MLP neurons of a small language model. Each row is named by its layer, matrix (gate and up: input weights) and neuron, and shows model dimensions 112-239. Each number is 50 + 12 x the weight over its row's rms, rounded and kept within 0 to 99. A neuron's up and down rows have the sign that makes its largest values positive.
After each neuron's rows, "fires after" lists the tokens most often just before its 100 highest values on Wikipedia text that the model never trained on. A number after a token or word is its count.

L5.gate326:64 30 51 38 37 45 66 41 53 57 29 72 41 52 40 53 35 42 50 45 45 47 40 36 46 50 68 58 53 49 55 57 63 66 58 81 55 65 56 46 75 61 40 53 21 28 56 37 45 67 42 53 34 75 43 59 61 48 59 62 56 38 45 61 67 55 52 62 35 27 53 55 61 41 55 49 61 69 61 56 63 58 58 44 33 51 57 57 55 46 41 44 59 39 51 41 43 31 66 41 42 45 48 44 45 47 38 40 51 76 37 46 25 50 34 66 46 54 63 50 37 41 52 39 44 64 48 61
L5.up326:54 29 49 54 60 40 42 35 49 58 55 50 34 37 43 74 43 28 51 61 36 58 39 47 47 11 57 38 57 22 60 66 38 52 71 62 55 62 56 49 56 63 30 49 62 61 60 50 55 65 49 62 58 62 59 48 54 32 53 33 69 45 58 42 45 58 59 50 38 47 54 49 36 45 57 46 39 42 38 55 58 54 58 47 50 45 45 52 55 53 48 47 45 38 37 38 58 37 50 27 35 70 26 50 32 34 43 66 64 59 54 75 44 49 46 51 44 29 54 44 44 35 46 57 54 58 45 54
fires after: "\n" 24, " Votes" 13, "ali" 7, " votes" 4, "  " 4

L2.gate221:56 46 52 64 61 44 29 35 59 54 68 39 46 44 41 50 44 54 65 43 37 60 57 41 44 64 38 65 80 58 41 60 22 40 55 56 53 44 45 76 53 62 48 67 59 47 50 57 44 53 81 71 64 51 60 45 41 44 51 43 53 70 59 57 28 49 47 44 41 64 42 61 38 63 42 55 45 66 40 43 66 38 53 53 53 37 73 47 42 57 60 43 60 49 50 54 56 53 48 43 44 54 59 42 57 26 53 41 58 29 41 47 42 65 55 50 57 55 60 34 54 34 35 35 47 35 45 53
L2.up221:51 31 55 52 53 52 43 39 36 48 73 64 56 49 59 57 51 45 68 24 52 63 28 53 51 58 43 61 48 68 32 38 36 33 21 47 38 64 42 79 53 56 57 65 58 65 33 42 51 73 62 53 72 37 53 33 47 52 46 47 31 52 44 51 67 50 49 61 60 71 70 39 47 61 54 61 59 74 47 63 67 60 51 53 72 56 62 60 32 58 26 53 68 38 75 45 61 50 54 57 25 68 67 45 55 48 43 59 73 52 33 60 48 47 62 29 44 28 57 38 69 43 54 46 55 53 41 52
fires after: " a" 50, "-" 8

L4.gate494:61 55 42 49 63 40 70 46 33 65 48 41 32 37 58 56 51 31 67 60 56 74 64 62 67 63 57 70 64 26 72 67 66 54 67 50 49 67 40 54 62 51 51 37 44 50 51 52 34 25 59 52 36 39 65 60 35 53 60 38 60 71 37 51 57 33 55 35 40 59 54 49 31 47 25 38 57 53 34 63 65 40 54 36 43 36 57 48 64 43 29 74 41 46 48 37 58 42 37 61 45 32 28 61 47 31 63 42 38 64 45 46 38 58 73 61 54 50 69 74 48 42 44 31 53 36 53 35
L4.up494:46 51 38 37 54 42 53 49 42 46 62 49 55 56 28 59 44 59 45 36 58 56 39 58 67 46 53 80 64 56 53 54 57 68 37 46 26 58 48 50 68 78 64 40 46 53 58 71 56 41 57 32 46 59 42 55 28 59 41 53 40 58 47 40 61 58 60 43 87 63 45 42 43 56 42 37 51 41 61 40 51 52 50 33 44 28 44 51 56 54 36 62 54 58 49 59 59 53 36 62 60 45 42 42 32 66 68 34 65 66 54 65 59 63 55 44 56 52 48 43 56 59 51 55 59 61 42 57
fires after: "\n\n" 55, "," 15, "." 5

L5.gate337:39 63 71 71 44 60 51 39 53 52 35 38 42 41 50 37 63 39 63 65 57 39 50 29 38 63 62 36 57 38 72 42 34 47 50 44 39 33 45 54 66 62 56 49 74 45 50 55 74 47 58 61 34 45 57 62 56 45 39 65 73 36 34 57 73 60 64 44 62 54 68 68 36 48 52 57 39 30 40 65 28 57 58 43 33 47 50 36 42 43 34 74 31 13 62 53 40 20 45 58 52 41 31 41 69 59 62 56 38 50 57 39 59 50 39 45 47 51 47 50 41 58 42 41 54 63 38 50
L5.up337:59 59 52 48 50 39 54 23 47 46 22 38 44 68 39 66 54 45 74 53 55 37 44 49 59 34 39 50 61 52 55 40 73 40 27 44 57 32 40 64 35 73 40 63 46 38 48 63 42 47 32 46 43 43 48 52 62 54 62 48 37 41 41 33 47 48 66 60 58 38 41 72 54 49 45 38 47 63 45 42 44 38 61 52 49 36 51 58 57 51 59 34 51 80 43 35 29 68 34 42 55 44 49 59 50 58 52 69 63 61 42 54 54 40 49 74 60 63 62 64 50 51 35 55 45 45 44 77
fires after: " was" 15, " is" 14, " also" 8, "ly" 7, " be" 6, " but" 5

L5.gate66:51 61 53 41 55 58 37 50 49 47 58 34 45 41 45 60 49 71 67 55 41 61 66 58 54 28 30 69 54 47 38 71 42 63 46 24 41 56 38 56 40 37 66 68 47 54 34 67 23 49 57 54 41 38 78 44 40 39 36 45 45 36 23 39 36 42 64 59 49 34 44 54 44 73 52 55 48 58 61 38 39 42 74 79 39 52 72 49 55 44 22 58 67 42 49 56 18 63 46 51 46 53 42 35 54 45 39 34 44 61 36 46 61 43 64 50 48 76 41 23 73 61 33 49 43 42 44 38
L5.up66:25 56 68 63 65 49 46 53 36 36 56 52 33 54 45 24 57 52 46 66 30 45 45 43 53 20 26 50 72 38 29 45 77 71 51 31 56 61 42 59 48 63 57 47 25 49 57 31 41 52 58 35 43 48 47 30 68 37 50 29 48 51 43 51 48 59 46 41 51 48 59 54 56 55 48 55 43 40 57 40 41 46 55 58 34 47 56 65 54 11 70 37 60 39 42 61 53 51 41 58 78 60 37 52 52 50 52 49 77 50 44 65 49 38 67 33 74 66 57 27 67 45 70 75 41 51 49 47
fires after: " the" 58, " on" 9

L7.gate573:63 21 52 51 67 41 60 50 55 42 57 61 36 61 56 41 31 68 60 52 45 59 32 58 49 45 57 58 45 73 61 31 55 49 52 40 63 41 52 27 50 49 31 62 40 43 63 39 66 48 66 25 50 51 47 62 65 40 31 53 81 53 43 56 42 47 71 51 56 52 39 47 15 55 46 53 64 66 53 25 42 49 39 52 47 62 61 40 33 47 46 68 55 69 37 75 67 59 38 71 37 30 69 61 42 60 57 48 34 45 52 47 48 65 46 49 47 55 53 37 51 63 38 58 59 42 54 55
L7.up573:70 45 49 53 50 48 60 39 39 69 56 35 61 44 61 61 56 35 58 52 30 62 76 39 45 51 65 51 51 63 50 46 25 48 70 57 59 49 43 53 38 67 51 57 25 47 39 67 61 44 61 36 56 49 43 44 45 51 44 58 65 66 46 58 63 56 66 52 31 59 53 43 58 46 42 53 81 61 40 36 61 42 49 48 48 37 39 62 53 37 39 42 33 48 60 51 60 57 50 52 39 32 49 54 40 47 45 56 42 47 36 73 55 23 31 46 57 53 59 43 54 47 65 65 48 42 30 29
fires after: "\n\n" 44, "=" 38, "\n" 16

L5.gate34:50 46 68 65 39 60 63 23 57 68 30 42 56 69 42 40 40 42 43 47 66 68 38 36 26 53 67 62 59 53 67 39 52 45 58 73 49 57 56 60 30 39 29 40 43 78 57 49 58 71 55 49 46 67 56 24 34 57 35 45 59 59 66 41 35 49 46 54 43 65 63 39 53 53 61 33 28 38 36 50 39 46 66 62 49 54 40 40 33 71 58 38 44 44 33 57 58 66 61 46 50 58 63 19 48 41 65 42 64 50 44 49 42 51 50 49 56 54 65 45 54 59 35 62 53 47 31 48
L5.up34:55 50 35 56 37 50 45 69 62 23 60 41 50 53 60 56 48 50 50 32 38 53 47 46 59 41 40 69 47 57 48 50 40 59 49 38 37 62 61 42 42 57 38 58 42 43 44 55 47 51 45 56 60 39 55 52 48 44 52 41 51 72 49 70 49 40 34 54 47 39 49 44 68 53 21 51 64 49 49 41 49 55 47 47 57 41 64 51 68 54 42 65 53 49 62 39 48 56 70 56 46 51 44 60 38 48 58 59 36 32 49 56 13 65 32 53 48 58 72 51 65 53 44 46 35 45 56 54
fires after: "  " 28, " %" 13, " Candidate" 10, "\n" 7, "|" 5

L2.gate53:38 73 59 43 45 51 75 40 73 52 45 28 48 31 60 50 61 26 40 22 42 50 36 30 44 45 44 54 51 45 27 52 51 44 63 50 28 45 57 38 45 57 45 70 57 47 51 40 45 44 07 73 58 54 37 53 61 42 62 25 17 52 38 48 26 52 46 58 57 80 52 47 46 55 55 22 56 58 40 59 72 60 65 47 59 42 40 57 56 59 66 36 51 38 47 60 53 71 43 31 45 32 50 73 52 44 51 48 50 63 77 44 42 55 56 42 37 51 57 44 66 55 65 58 32 35 62 52
L2.up53:49 46 31 58 41 51 56 40 29 37 52 38 64 45 21 77 54 46 34 46 49 50 40 60 39 30 50 43 62 38 53 33 60 56 69 46 27 28 41 47 53 66 61 38 39 58 68 60 60 39 51 42 49 62 64 46 51 57 34 42 42 47 65 63 51 60 64 53 59 49 42 48 28 35 51 48 61 70 44 54 45 42 49 40 39 71 56 43 50 43 38 70 37 45 65 48 28 70 65 53 60 56 66 42 43 49 40 62 29 41 48 75 25 78 51 41 42 44 52 35 63 28 34 43 73 58 49 65
fires after: " and" 62, " the" 6, " a" 4

L5.gate545:50 47 58 69 56 57 62 50 50 40 40 58 55 71 46 50 71 24 29 47 58 37 40 47 46 60 49 67 39 52 54 59 41 52 52 43 82 55 51 51 38 28 54 54 24 51 32 58 48 61 54 65 56 65 45 29 61 64 34 45 72 54 64 41 35 49 41 55 47 48 43 61 56 58 42 46 57 46 51 30 47 54 48 67 27 28 25 60 47 44 55 50 46 49 51 53 25 58 72 36 54 47 40 58 39 57 59 50 57 32 39 59 65 57 52 32 39 57 83 48 43 69 50 48 38 34 57 49
L5.up545:51 52 48 56 75 55 64 23 65 66 37 45 72 64 24 70 72 28 43 55 74 36 49 44 50 64 46 61 57 39 35 49 70 26 46 61 40 51 65 62 36 23 43 43 43 55 38 47 59 38 39 36 20 36 48 40 57 42 59 57 53 54 64 34 38 37 55 63 43 66 52 68 51 42 56 53 51 47 42 53 55 54 40 49 21 34 49 39 52 47 50 44 30 53 65 44 37 34 45 54 64 49 56 47 45 56 66 46 59 43 40 41 51 46 69 58 43 55 61 31 51 78 53 55 49 43 60 59
fires after: " had" 18, " was" 14, " has" 7, " who" 6, " been" 5

L5.gate412:38 40 45 59 44 52 61 37 48 52 68 58 43 42 44 54 42 49 56 56 36 65 41 39 69 47 43 59 57 61 38 55 09 46 73 46 39 67 75 52 61 57 23 59 39 50 51 82 39 50 55 69 72 51 61 49 36 55 49 73 72 56 49 59 53 44 36 44 35 50 47 42 27 51 46 21 59 27 38 51 50 51 52 30 46 44 58 48 36 44 48 46 56 39 43 62 46 30 29 69 47 62 48 52 36 53 58 50 63 53 38 48 51 44 43 66 44 42 71 68 36 51 58 61 65 62 18 72
L5.up412:64 42 38 54 40 48 45 48 65 61 25 48 64 69 50 54 53 61 51 48 33 77 36 54 57 60 58 48 33 75 53 38 41 54 53 58 35 52 75 57 56 59 47 52 75 61 41 41 42 41 60 48 40 35 50 50 55 36 19 59 50 49 41 71 44 72 54 31 43 21 59 47 36 44 43 56 63 41 66 26 56 61 51 44 59 52 36 56 62 64 46 31 54 50 59 58 47 47 51 37 52 38 36 53 29 54 52 62 37 56 39 51 63 55 17 44 42 31 50 43 56 51 59 34 67 35 45 42
fires after: "=" 64, "\n\n" 15, " at" 5, "\n" 4, " in" 4

L4.gate470:68 45 76 33 67 65 64 66 32 44 42 66 38 42 60 45 64 50 28 42 59 59 63 46 45 73 33 58 59 44 58 47 57 60 49 43 62 55 44 49 69 36 50 46 44 43 59 48 50 40 71 50 46 49 40 48 63 40 33 44 23 54 59 38 46 42 52 54 70 39 55 44 36 53 24 40 36 42 41 53 58 70 81 64 43 66 50 57 45 80 49 42 55 38 53 65 43 42 61 67 48 43 58 63 49 53 74 36 60 58 60 42 54 43 68 70 55 38 56 55 44 56 46 46 28 56 58 75
L4.up470:27 47 47 32 31 38 48 29 64 27 54 38 51 43 65 48 43 47 42 44 45 45 42 47 31 47 58 38 30 70 46 45 37 66 65 59 33 43 51 57 53 68 37 55 51 67 52 64 55 55 71 38 61 60 30 57 66 55 69 62 27 43 43 53 58 43 57 41 58 55 28 50 23 54 53 47 66 72 39 59 50 61 47 56 51 65 55 60 49 54 25 57 44 36 66 53 58 44 70 42 54 54 54 46 51 38 43 32 51 43 73 58 44 43 47 52 51 52 60 69 51 55 33 58 44 46 39 63
fires after: "," 50, "." 4

L5.gate620:43 48 70 68 59 33 46 48 53 49 62 52 33 35 64 45 45 33 40 41 40 49 31 49 68 38 42 47 50 37 43 46 53 67 66 56 50 24 38 49 57 44 78 52 52 40 60 70 28 58 38 45 51 49 44 45 48 61 43 63 58 52 35 37 24 62 44 25 39 64 48 27 49 28 55 50 71 50 61 50 28 26 25 44 43 64 35 47 62 34 48 55 15 46 51 40 51 48 52 62 39 47 56 67 67 45 48 50 50 57 40 66 62 43 46 33 52 51 70 69 42 56 35 69 57 51 56 69
L5.up620:40 42 41 44 47 55 77 46 37 45 58 51 47 45 41 74 57 52 37 52 23 38 51 69 53 45 32 48 51 44 64 47 58 49 59 54 41 42 63 53 44 37 47 50 44 45 39 33 42 64 65 59 61 54 31 56 49 68 54 63 56 56 68 41 57 49 46 41 38 38 79 50 59 54 38 39 45 62 45 58 48 65 34 41 47 46 38 38 59 42 60 54 54 46 66 40 14 50 35 62 39 58 51 49 65 50 57 20 48 43 56 49 49 59 50 41 43 52 59 66 43 51 65 36 39 61 55 60
fires after: " =" 13, "/" 12, ":" 10, "|" 9, " (" 5, "w" 4

L7.gate106:58 59 21 46 56 76 58 41 25 69 64 81 43 65 54 61 65 44 50 49 54 49 29 52 54 71 29 26 35 48 69 66 39 54 50 46 30 32 41 43 44 51 58 49 52 50 54 50 33 60 47 61 55 36 29 32 57 69 53 61 52 63 33 44 66 52 50 51 61 36 43 62 39 52 52 56 45 48 46 53 38 51 71 33 34 47 41 36 55 50 53 45 60 57 24 50 59 55 43 57 52 44 73 50 47 59 40 47 35 31 41 68 56 31 51 34 21 55 61 47 49 52 54 51 82 26 44 58
L7.up106:61 64 55 52 39 37 63 56 31 62 78 43 67 48 35 56 47 52 46 52 32 85 34 37 55 73 50 36 53 44 49 58 38 39 34 60 41 66 41 56 61 65 55 67 49 44 35 44 44 57 25 50 67 36 67 51 39 60 71 39 42 62 27 53 50 53 61 31 43 45 44 58 31 56 63 45 45 52 59 34 34 54 54 51 59 60 44 53 61 53 17 53 78 53 17 46 58 49 55 57 30 29 50 46 55 79 34 53 50 44 40 69 52 74 52 67 49 67 41 58 41 32 52 65 52 35 37 43
fires after: "\n\n" 100

L4.gate88:40 55 69 35 59 40 52 59 52 47 56 53 64 35 53 56 40 56 33 50 30 39 37 55 41 62 54 37 62 46 42 59 34 75 40 50 39 61 63 58 54 56 57 56 39 54 60 34 43 88 58 47 51 39 77 68 32 51 48 61 60 48 38 36 47 56 54 42 49 60 60 16 25 51 44 38 48 53 27 53 52 37 34 79 54 39 47 47 41 31 51 67 35 27 45 46 43 48 64 47 26 42 52 51 40 57 46 41 50 49 43 54 37 33 61 52 43 32 71 45 71 56 44 41 48 59 63 53
L4.up88:42 69 53 62 12 52 55 50 40 43 59 51 73 64 45 44 43 45 46 46 32 45 61 51 53 57 51 42 53 63 43 62 57 61 28 33 48 22 39 32 59 48 61 64 57 49 40 62 63 66 38 65 58 42 63 44 47 55 30 48 51 30 60 49 37 64 22 48 50 37 63 34 52 49 56 73 54 32 69 60 69 56 31 57 65 49 57 48 33 49 54 48 31 50 79 48 37 52 29 37 65 63 54 27 54 63 53 61 57 55 64 63 47 52 43 41 50 43 53 37 50 52 43 27 46 54 73 25
fires after: "=" 92, " =" 8

L4.gate456:53 68 61 41 36 51 49 40 48 63 48 45 34 43 76 68 67 41 50 45 74 38 38 30 52 56 51 57 50 62 54 47 46 20 37 46 40 48 67 66 64 46 50 53 56 37 62 58 52 53 40 70 57 48 53 41 51 23 43 56 53 27 45 51 42 55 52 41 76 69 41 53 54 70 43 60 47 55 47 33 54 63 42 61 52 57 46 60 43 75 41 57 50 42 71 52 30 56 38 23 56 45 34 46 58 23 41 59 58 54 40 50 58 64 58 51 52 70 61 15 44 29 44 33 56 72 33 62
L4.up456:51 74 41 68 64 52 30 53 47 34 64 41 48 47 53 54 47 60 78 26 58 53 39 71 41 58 64 52 45 41 65 39 52 44 58 68 58 35 36 46 56 50 39 54 52 42 61 45 55 47 56 42 45 39 55 51 59 46 39 58 33 59 48 50 64 57 06 71 76 41 49 45 35 58 47 43 40 50 43 63 35 73 59 61 56 61 28 55 61 36 66 65 53 62 36 67 55 45 37 54 48 62 51 68 68 61 46 45 67 51 50 59 34 63 38 54 58 69 41 33 55 60 44 44 56 42 59 47
fires after: " was" 19, " were" 16, " to" 9, "s" 6, " be" 4, " took" 4

L4.gate532:64 37 45 52 42 63 63 51 71 44 56 62 29 58 58 57 37 61 40 30 59 58 42 66 33 41 49 31 45 54 43 42 53 56 65 37 33 68 39 63 26 44 65 62 33 33 51 57 40 54 66 31 48 66 50 85 48 54 44 08 56 50 60 64 53 45 49 26 46 45 61 72 38 51 69 50 49 73 60 48 52 68 36 72 42 69 52 44 51 55 38 46 69 43 45 51 33 55 59 49 37 60 37 32 36 37 26 57 49 51 54 52 33 33 60 45 64 59 66 43 52 39 45 41 32 48 35 65
L4.up532:34 53 50 54 64 71 45 49 35 56 41 52 42 67 56 45 50 62 78 40 59 68 66 59 43 38 41 38 62 40 52 48 63 55 72 59 49 48 81 58 33 53 78 53 53 52 60 57 73 37 53 36 51 38 51 54 52 36 40 57 73 63 47 65 24 50 36 45 39 58 65 73 56 44 50 38 57 33 43 38 52 64 66 51 59 62 67 57 53 38 54 44 52 27 57 36 56 67 27 43 53 48 37 31 52 46 48 45 52 49 47 32 53 54 35 60 66 43 17 48 34 48 19 38 40 55 54 43
fires after: "\n" 65, "|" 13, " the" 5

L5.gate226:57 38 74 52 70 58 61 60 40 37 54 50 34 75 67 44 65 44 51 58 62 45 49 49 36 45 49 59 38 22 53 51 57 53 51 56 43 60 55 35 71 43 58 48 31 60 53 47 50 58 44 38 49 46 47 43 32 48 65 63 53 39 31 60 46 48 66 24 45 49 39 58 14 50 36 53 64 40 42 50 39 47 24 31 54 58 27 46 63 38 24 59 48 37 57 66 57 55 50 56 47 35 45 53 65 43 47 42 69 64 45 48 59 48 52 60 38 62 64 79 34 42 36 71 66 37 59 71
L5.up226:53 52 56 43 47 33 70 76 43 55 50 64 40 51 41 59 49 55 54 52 61 50 51 34 62 51 44 57 70 51 48 53 44 60 48 45 41 40 66 49 43 49 58 65 47 52 51 45 39 30 48 47 66 52 65 56 28 52 39 45 46 66 32 46 58 52 59 42 68 36 56 62 49 50 51 41 15 33 45 43 53 42 47 51 42 51 49 59 45 46 46 64 48 62 41 46 52 67 59 62 50 48 50 48 50 32 56 37 50 36 37 61 40 62 46 39 69 52 42 60 39 42 42 62 48 61 61 66
fires after: "\n\n" 97

L5.gate525:64 37 54 58 50 50 53 40 63 52 42 50 56 35 49 40 38 72 57 24 66 42 62 57 56 40 23 28 43 46 46 51 57 45 62 75 46 59 72 67 56 53 37 49 42 57 57 63 61 46 50 41 67 34 59 34 53 22 51 46 51 53 64 46 46 49 52 49 28 53 55 68 53 58 57 59 52 40 46 80 43 54 45 41 53 50 32 39 49 58 56 85 40 39 60 42 48 25 54 58 40 40 59 55 54 58 27 71 41 60 50 39 52 48 47 42 67 50 57 60 36 31 53 32 46 50 64 59
L5.up525:55 66 59 38 38 40 47 33 53 51 48 57 53 69 41 61 35 43 60 48 45 60 56 67 41 50 72 41 53 59 57 40 54 50 48 48 38 45 54 55 48 65 57 49 53 41 49 71 36 58 59 74 37 59 47 55 41 60 65 51 24 70 78 55 52 54 48 68 51 64 64 74 38 56 36 58 45 51 49 41 54 36 42 52 80 49 49 51 53 59 23 39 56 40 49 41 45 51 57 51 37 61 26 40 62 59 52 45 60 68 29 49 61 35 36 69 72 33 56 42 47 32 54 38 56 44 48 49
fires after: "," 30, " a" 14, "-" 9, ")" 9, " is" 7

L5.gate469:29 40 70 42 62 42 55 44 54 44 43 47 38 40 55 51 28 27 55 39 58 37 56 48 19 54 36 72 52 45 46 46 52 65 61 58 67 81 44 50 50 47 56 48 59 39 70 58 51 50 66 26 52 63 74 60 48 38 42 60 64 72 63 61 43 39 56 48 69 55 37 51 34 49 34 47 70 48 23 20 33 40 53 38 48 39 33 39 56 53 59 68 54 46 60 55 58 48 68 26 41 28 36 38 51 11 50 42 60 50 69 45 52 62 63 32 44 47 68 45 28 75 47 50 66 47 66 45
L5.up469:42 48 51 54 38 52 51 41 68 36 55 53 45 28 74 48 53 37 70 59 60 40 43 20 62 52 48 54 35 40 46 59 45 55 66 57 57 72 56 56 36 37 59 58 68 60 40 56 43 51 13 42 50 39 38 65 45 52 52 38 62 76 61 55 60 40 54 18 50 62 53 31 47 59 52 44 64 45 66 37 56 53 70 55 69 63 35 47 41 25 41 59 47 54 38 61 36 55 38 39 44 43 42 49 69 54 61 67 65 62 55 84 66 58 55 49 66 70 51 40 48 48 42 71 45 27 58 67
fires after: " |" 21, " Votes" 12, " Candidate" 9, ";" 5, " %" 5, "\n\n" 5

L2.gate355:75 55 49 44 58 43 62 56 36 44 54 47 41 40 59 56 62 38 84 44 19 78 69 66 56 46 34 52 64 26 50 36 57 46 59 49 25 38 59 53 37 42 51 49 47 77 55 51 37 50 33 66 45 36 78 57 45 36 42 44 42 56 49 46 83 61 43 48 64 64 47 64 37 51 41 41 54 38 45 60 53 46 59 33 71 61 43 59 53 34 37 33 63 46 69 50 56 38 70 67 42 48 52 61 57 60 51 76 61 48 64 50 42 45 57 20 60 37 40 59 41 45 30 76 32 41 50 62
L2.up355:54 66 66 58 67 52 42 60 35 50 60 51 37 43 58 68 54 59 37 55 56 38 56 61 57 52 43 41 74 31 25 30 43 52 60 50 74 77 48 82 44 35 46 59 53 65 45 27 16 42 58 53 58 42 57 46 57 51 39 38 50 39 37 59 31 47 72 55 58 47 44 55 71 38 64 57 60 39 39 51 64 63 65 45 58 52 47 53 50 48 54 68 40 42 60 74 46 62 75 37 48 56 37 42 59 42 43 59 42 57 47 43 28 54 48 47 39 49 53 43 36 48 44 68 51 67 63 54
fires after: " the" 50

L2.gate572:43 63 38 49 37 32 41 42 41 52 61 57 56 60 49 54 41 32 47 44 64 45 36 58 57 66 48 67 62 46 32 56 38 47 50 18 48 48 50 35 51 49 61 39 44 63 60 52 76 42 39 67 69 56 67 55 48 51 50 08 64 29 54 37 60 60 46 66 43 30 52 34 45 49 75 58 35 77 32 50 54 73 47 65 37 68 53 50 57 43 41 51 65 66 40 38 51 40 43 54 38 50 57 54 82 45 68 43 58 28 44 58 48 67 58 77 38 63 72 48 60 28 37 45 48 33 42 43
L2.up572:36 56 36 56 63 51 65 51 56 54 38 61 53 51 53 43 57 40 51 83 41 50 56 36 60 69 48 31 39 42 45 57 75 44 45 69 57 54 45 70 51 57 57 57 58 51 54 75 50 54 22 58 73 51 56 55 60 48 47 55 74 44 74 67 57 44 45 54 39 51 42 42 39 58 55 34 44 30 67 64 49 32 48 46 35 43 34 49 51 53 56 73 19 48 42 34 40 37 40 71 47 75 48 70 60 50 61 50 46 56 75 48 50 46 31 37 49 51 39 55 41 53 65 64 25 48 43 47
fires after: "." 23, "  " 7, "0" 7, "%" 5, " Goals" 4, " 5" 4

L2.gate166:46 33 49 35 56 56 59 44 30 56 22 39 37 43 61 42 44 49 75 40 57 49 49 64 72 38 27 51 57 63 56 61 63 47 37 35 43 56 60 40 32 51 66 55 42 49 50 45 52 52 42 49 76 46 40 35 80 42 57 47 22 40 39 70 34 70 28 44 55 44 59 46 33 53 71 71 50 56 61 44 64 40 51 36 75 47 58 51 52 32 49 35 55 31 48 47 63 76 39 28 56 62 31 80 46 57 52 63 66 60 42 36 53 64 56 51 55 37 35 39 58 46 67 56 49 52 57 47
L2.up166:40 46 47 59 44 42 43 53 51 56 42 52 35 68 56 58 43 41 49 38 75 30 27 36 67 47 42 50 72 64 51 74 26 56 51 34 61 64 81 57 63 39 52 32 53 59 78 53 43 52 34 60 48 68 51 39 33 65 40 56 29 65 51 45 48 50 39 54 42 60 29 24 80 30 63 34 55 53 70 48 50 45 41 39 46 71 49 47 47 63 51 40 51 40 52 56 40 84 38 41 41 45 53 52 41 25 44 34 54 57 41 42 59 52 48 56 40 51 54 53 48 44 60 41 41 47 44 56
fires after: "|" 30, " who" 15, " they" 4, " had" 4

L5.gate604:44 57 46 67 35 65 41 63 54 57 55 62 54 58 70 65 44 57 31 62 51 53 32 57 68 63 54 33 40 44 67 46 51 59 50 77 45 51 48 58 59 47 58 70 52 46 61 36 34 44 35 50 51 43 60 61 40 42 46 52 41 58 45 43 46 61 38 57 63 48 56 36 61 48 38 25 47 37 37 71 52 42 65 28 63 57 61 45 41 43 29 13 43 39 65 34 57 28 40 52 58 58 45 64 37 45 39 44 22 65 55 59 46 46 51 50 58 58 72 59 44 30 55 52 37 41 41 44
L5.up604:60 58 45 28 59 48 39 32 54 45 63 64 56 42 47 56 62 31 67 52 60 52 12 56 58 47 52 52 53 35 20 55 49 35 33 43 73 50 61 53 52 63 30 36 77 45 42 46 39 38 61 67 55 57 34 76 54 16 65 57 60 44 47 47 46 63 51 52 54 36 63 49 44 60 35 59 45 67 46 26 31 57 70 58 63 33 55 45 42 35 55 57 48 71 63 58 55 40 43 60 45 32 41 49 53 64 61 33 44 36 33 68 36 47 47 52 42 47 55 32 34 54 54 49 46 43 34 56
fires after: "\n" 52, "ba" 5, " Votes" 4, " o" 4

L5.gate452:47 64 69 47 53 50 49 47 52 51 43 34 44 61 45 38 70 59 52 44 71 43 42 36 68 53 36 64 32 56 34 44 50 48 46 44 59 66 50 59 49 43 42 57 48 39 56 62 40 44 71 24 42 52 62 37 53 64 50 68 56 41 39 44 54 44 55 40 63 56 40 51 36 26 38 33 59 67 34 50 43 56 54 65 48 59 45 32 43 59 35 70 44 41 60 64 43 59 48 54 51 44 27 49 49 46 63 30 65 49 38 40 75 58 50 54 64 61 51 59 26 40 35 48 49 50 48 48
L5.up452:58 39 45 43 60 43 59 52 26 41 62 47 62 43 34 37 47 80 49 42 49 52 44 55 48 48 62 55 62 31 18 34 50 41 60 49 63 48 37 46 48 44 56 49 36 39 57 30 50 32 72 45 48 53 46 51 29 53 48 57 49 55 30 73 62 65 45 42 50 42 62 42 48 50 39 48 37 42 67 40 41 32 57 44 53 44 57 48 39 58 49 54 53 56 52 59 50 67 41 55 68 55 53 38 52 49 53 58 50 75 48 62 56 71 69 67 41 65 46 67 61 60 33 58 52 53 33 47
fires after: " was" 26, " to" 13, " would" 8, " he" 4, " did" 4

L2.gate125:29 46 48 23 57 52 45 69 56 42 58 54 63 56 57 62 64 46 50 53 59 83 59 64 70 46 44 49 41 48 52 63 40 55 52 54 52 26 35 51 37 48 54 25 44 48 66 55 66 40 47 52 53 53 41 60 63 44 36 43 46 61 58 50 46 66 44 58 45 55 23 46 74 60 65 54 62 32 69 43 46 62 51 43 75 42 44 32 40 33 58 51 60 39 46 31 61 41 49 61 32 60 53 48 60 42 61 53 59 34 64 25 73 50 50 61 47 39 77 42 71 45 56 39 42 29 54 52
L2.up125:46 49 50 60 59 50 56 43 47 66 58 43 35 51 41 51 47 44 57 54 53 51 33 39 65 51 58 49 48 74 60 72 54 59 31 43 63 47 41 47 67 42 61 49 61 67 47 68 36 44 55 23 24 66 78 78 66 32 44 50 62 55 60 52 71 45 56 53 39 37 26 63 39 52 40 53 58 46 49 65 51 61 37 33 53 49 34 38 36 44 57 51 47 60 57 42 63 60 71 67 38 56 35 64 58 50 52 46 42 35 49 53 50 44 43 67 56 70 41 55 43 39 65 46 53 66 51 69
fires after: "." 77